Weights of a small GPT-style language model, trained from scratch on English Wikipedia.
Architecture: RMSNorm before each block, rotary positions.
Training: a variant of Muon for these matrices, 457M tokens, 13935 steps.
MLP neurons of a small language model. Each row is named by its layer, matrix (gate and up: input weights; down: output weights) and neuron, and shows model dimensions 197-292. Each number is 128 + 32 x the weight over its row's rms, rounded and kept within 0 to 255. A neuron's up and down rows have the sign that makes its largest values positive.
After each neuron's rows is what it responds to, as a language model described it from the Wikipedia text at the highest values.

L4.gate94 [138 136 147 113 125 143 128 119 112  97 143 150 169  91 134 153 132 169 135 134 104 107 146 125 106 141 135  99 186 165 160 104 143 155 119  61 107 163 159 145 175 144 126 156 148 114 175 210  93 127 133  99 138 144 183  99 166 155 140 112 127 141 135 117 178 151 132 145 130 148 116  71 111 157 139 159 133 160 108 137  63 133 128 129 141 133 110 166 128 151 166  86 173 135 176 122]
L4.up94 [123  77 155 127 106 118 174 130 152 130 146 161 145 126  64 174 153 186 128 149 113 182 109 175 151 136 110 125 129 161 141 162 133 143 127 118  86 119 104  83 131 125 128 181  86  97 138 156 111 145 140  68 118 142 108  87 128  99 142 132 160 126  82  80  51 139  61 115  95 124 125  98  97  79 160 115 114 157   1 152  98  60 210 149 139  95 160  99 158  98 148 127 142  70 154  60]
L4.down94 [142 109 131  83 132 126 136 146  82 106 133 123 131  88 155 149 152 122 119  46 128 124 104 169 197 119  66 176 139 117 108 159  89 185 177 109 191  61 117 134 111 130 108 110  84 164  96 123 110 184  74 127 142  81 118  78 135 191 166 150 103 114 139  83  58 126 168 138 105 103 111  91 172 102 137  80 167 135 114 184 129 107 229 120 147 132 125 106 138 163 145 143  92  78 150 131]
"place" after an ordinal in competition results, such as 2nd place, second place, third place; more weakly "round" in first round, second round.

L2.gate829 [162 142 171  77 165  62 156 136 164 123 124 124 107 124 170 139 163 117  65 126  79 134 143 112 115 139 114 133 106 131 123 159  98 144  74 133  83 129 112  86 142 148 123 160 129  36 114  89 153 156  97 112 144 138 162 131 134  95 167 109 144 143 119 107 127 136 180 108 159 141 106 157 163 118 144 115 136 164 111 123 144 127 152  92 112  93 120 106 148 107 148 117 145 138 133 166]
L2.up829 [105  93 110 156 145 140 106 181 126 136 126 127 128 143 117 155 134  70  98  93 108 190 182  96  89 128 147  96 140 131 159 173  97 140 159 107 130  75 108 156 138 117 120 186  72  80 132 172 124  90  69 135 143 134 132 138 120  88 101 120 108  97 115  82 146 114 124 176 139 167 183  47 138 111 151 117 144  72 134 126 119 168  74 105 172 116 134 143 134 127 118  57 152 111  84  58]
L2.down829 [107 176 189 136 194 103  93  86  88 104 124 119 116 112 120  98 161 123 160 141 136 135 131 119  92 102 146 164  98  80 168 129 146  79 110 166 184 135 132 136  98  97 144 110 116  72 127 115 133 156 116 173 110 114 119 118 110 106 110 113 100 119 134  97  91 173 153 135 123 175 166 140 150 133 135 153 107 100 118 145 175 169 133 128 105 167  32 136 109 101  27 142 179 142 145 124]
Mostly commas inside numbers or dates in table cells (7,524; October 10, 2011), plus "place" after 1st/2nd and non-Latin script starts.

L5.gate351 [131  76 178 129 119  94 153 118 126 155 129 133 189 180 207 174 157 159 149 146 104 139 136 137 129 189 107  94  93 127 188 117  70 147 114 148 152 136 120 105 132 140 148 135 117 104 169 193 180 131 173 100  97 141 113 103  97  83 122  89 160 143 142 150 135 161 107  99 134 156 148  78 124  81 145 124 121 147 155  87 169 110  53 160 136 147 164 115 114 125  92 119 140 104 145 100]
L5.up351 [ 63 120 178 122 160 148 130 122 154 155 211  64 171 119 135 147 113 155 148 120 107 126 121  88  71  86 120  86 115 175  69 178  94  89 106 145 139 188  94  96 126  99 135 120  90 117  83 128 100 132 156 199 103 114  82 187 107 139  86 115 143 175 217 131 115 170  84 137 107 168 148 101  97 122 102 120 155 150  90 129 134 122 145  90 134 212 124 194  66 152 110 114 193 146  66 134]
L5.down351 [149  96 173 161 124 123 192  94 112 131 117 185 141 182  83 168 126 170 117 164 126  81 165 126 100 162 122 127 152 149  63 155 135 184 160 134  90 124 152 187 201 158 156 181 105 132  79 121 105 147 101 137  82 138  76 148 168 175 119 156 144 144 110 132 139 150 175  98  82 115 116 115 100 127 158 147 149 158 129 112 122 147 149 172 167 105 101 141  96 103 154 120 127 132 145 108]
Punctuation and small words that separate fields in infoboxes, tables and stat lines, often right after a number, such as ;, |, –, ) and place in 1st place.

L2.gate16 [129 101 118 130 140 119  86 138 122  97 150 122 107 117 169 175 108 107 178  74 111 162 151 148 133 135 120 114 136 121 198 136 154 168 125 136 104  96 109 167 184 167 123 133 132 140 109 116 167 191 178 140  42 144 119 142 212  82 103 121  73 134 142  80 138 175 146 125 141 153 131  84  85 123 110 114 155 104  94  84 139 113 110 162  52 162 116 116 102  74  73 125 119 120 113 138]
L2.up16 [156 100 145 184 157 173 130 146  74 166 169 149  44  95 139 160 132 104 121 121  91 125 155 148 148  94 115  93 138 180 128 143  96 152 119 141 150 179  92 153 121 178 110 129 136 171 120 157 137 128  97 121 135 142 155 174 196  70 129 159 122 136  71 134 175 125 109 135 130 209 139 169 165  93 141 126  93 112  81 127 154 140 104  95 171 120 142 110 115 137  98 164 198 108 126  89]
L2.down16 [173 133 124 134 100 113 136 101  93 174 107 140 124 153 153 143  81 112  70 116 147 110 174  99 150 139 127  89 143 154 135 130 137 189 158 144 148 143 151 142  81 162 121 149 116 165 115  93 165 132 110 132 160 157  97 129 127 152  80 146 102 122 128 124 140 148 158 131 172 189 113 121 146 106 178 146 135 153  79 170 154 114 134 121 139 201 118  56 175 116 107 111 134  61 100 136]
The word "of" in partitive phrases, above all "one of" (one of several, one of the largest), plus weaker plural verbs "were"/"are".

L5.gate147 [ 58 117 138 122 167 133 119 140 130 118 135  63 163 204 110 137 160 157 157 194 110 164 140 120  80 179 118 152 156 117 118 120 121 115 178 225 118 124  99 169 142  88  95 105 115 117 199 108 134 124 159 159 144 131 129 181 119  71 155 172 183  68 172 137 102 109 139 111 192 131 132 174 106 173 148  68  81 129  94 114  87 123  41 170 138 114  94 112 107  98 103  78 125  94  75 109]
L5.up147 [121 111 138 167 130 136  67 180 161 122 171 111 100 137  94 117  93  91 185 102  93 124 134 105 113  67 108 157  88 170 119 200 114 129 104 178 123  52 129 166  92 173 147 141 185 110 151 144 100  74 111 122 113 134 209  95 116 105 123 138 115 138  76  76 145 122 146 126  59  77 140  97 127 124 145 140 101 121 146 111 121 116 113 102 116 176  97 136  92 132 169 217 128 161 130 126]
L5.down147 [196 140 148 107 119 117 102 139 167 128  78  59 160 207 138 135 114 177 118 149 117 142 186 139 109 155 124  83 179 132 110 136 142 118 158 195 129 142  94 134  98 117 131 144 143 108 166 154 123 104 145 111 121  73 190 149 120 160 135 117 136 156 197 168 101 105 130 173 126 159 177  74 163 100 160 102 132 123  45 106 102 131  75 113  69 104 130 122  89  88 170 191 122  92 194  98]
Prepositions such as of, in, across that link a title, office or group to a following country or region, e.g. King of Aragon, largest clans in Iraq.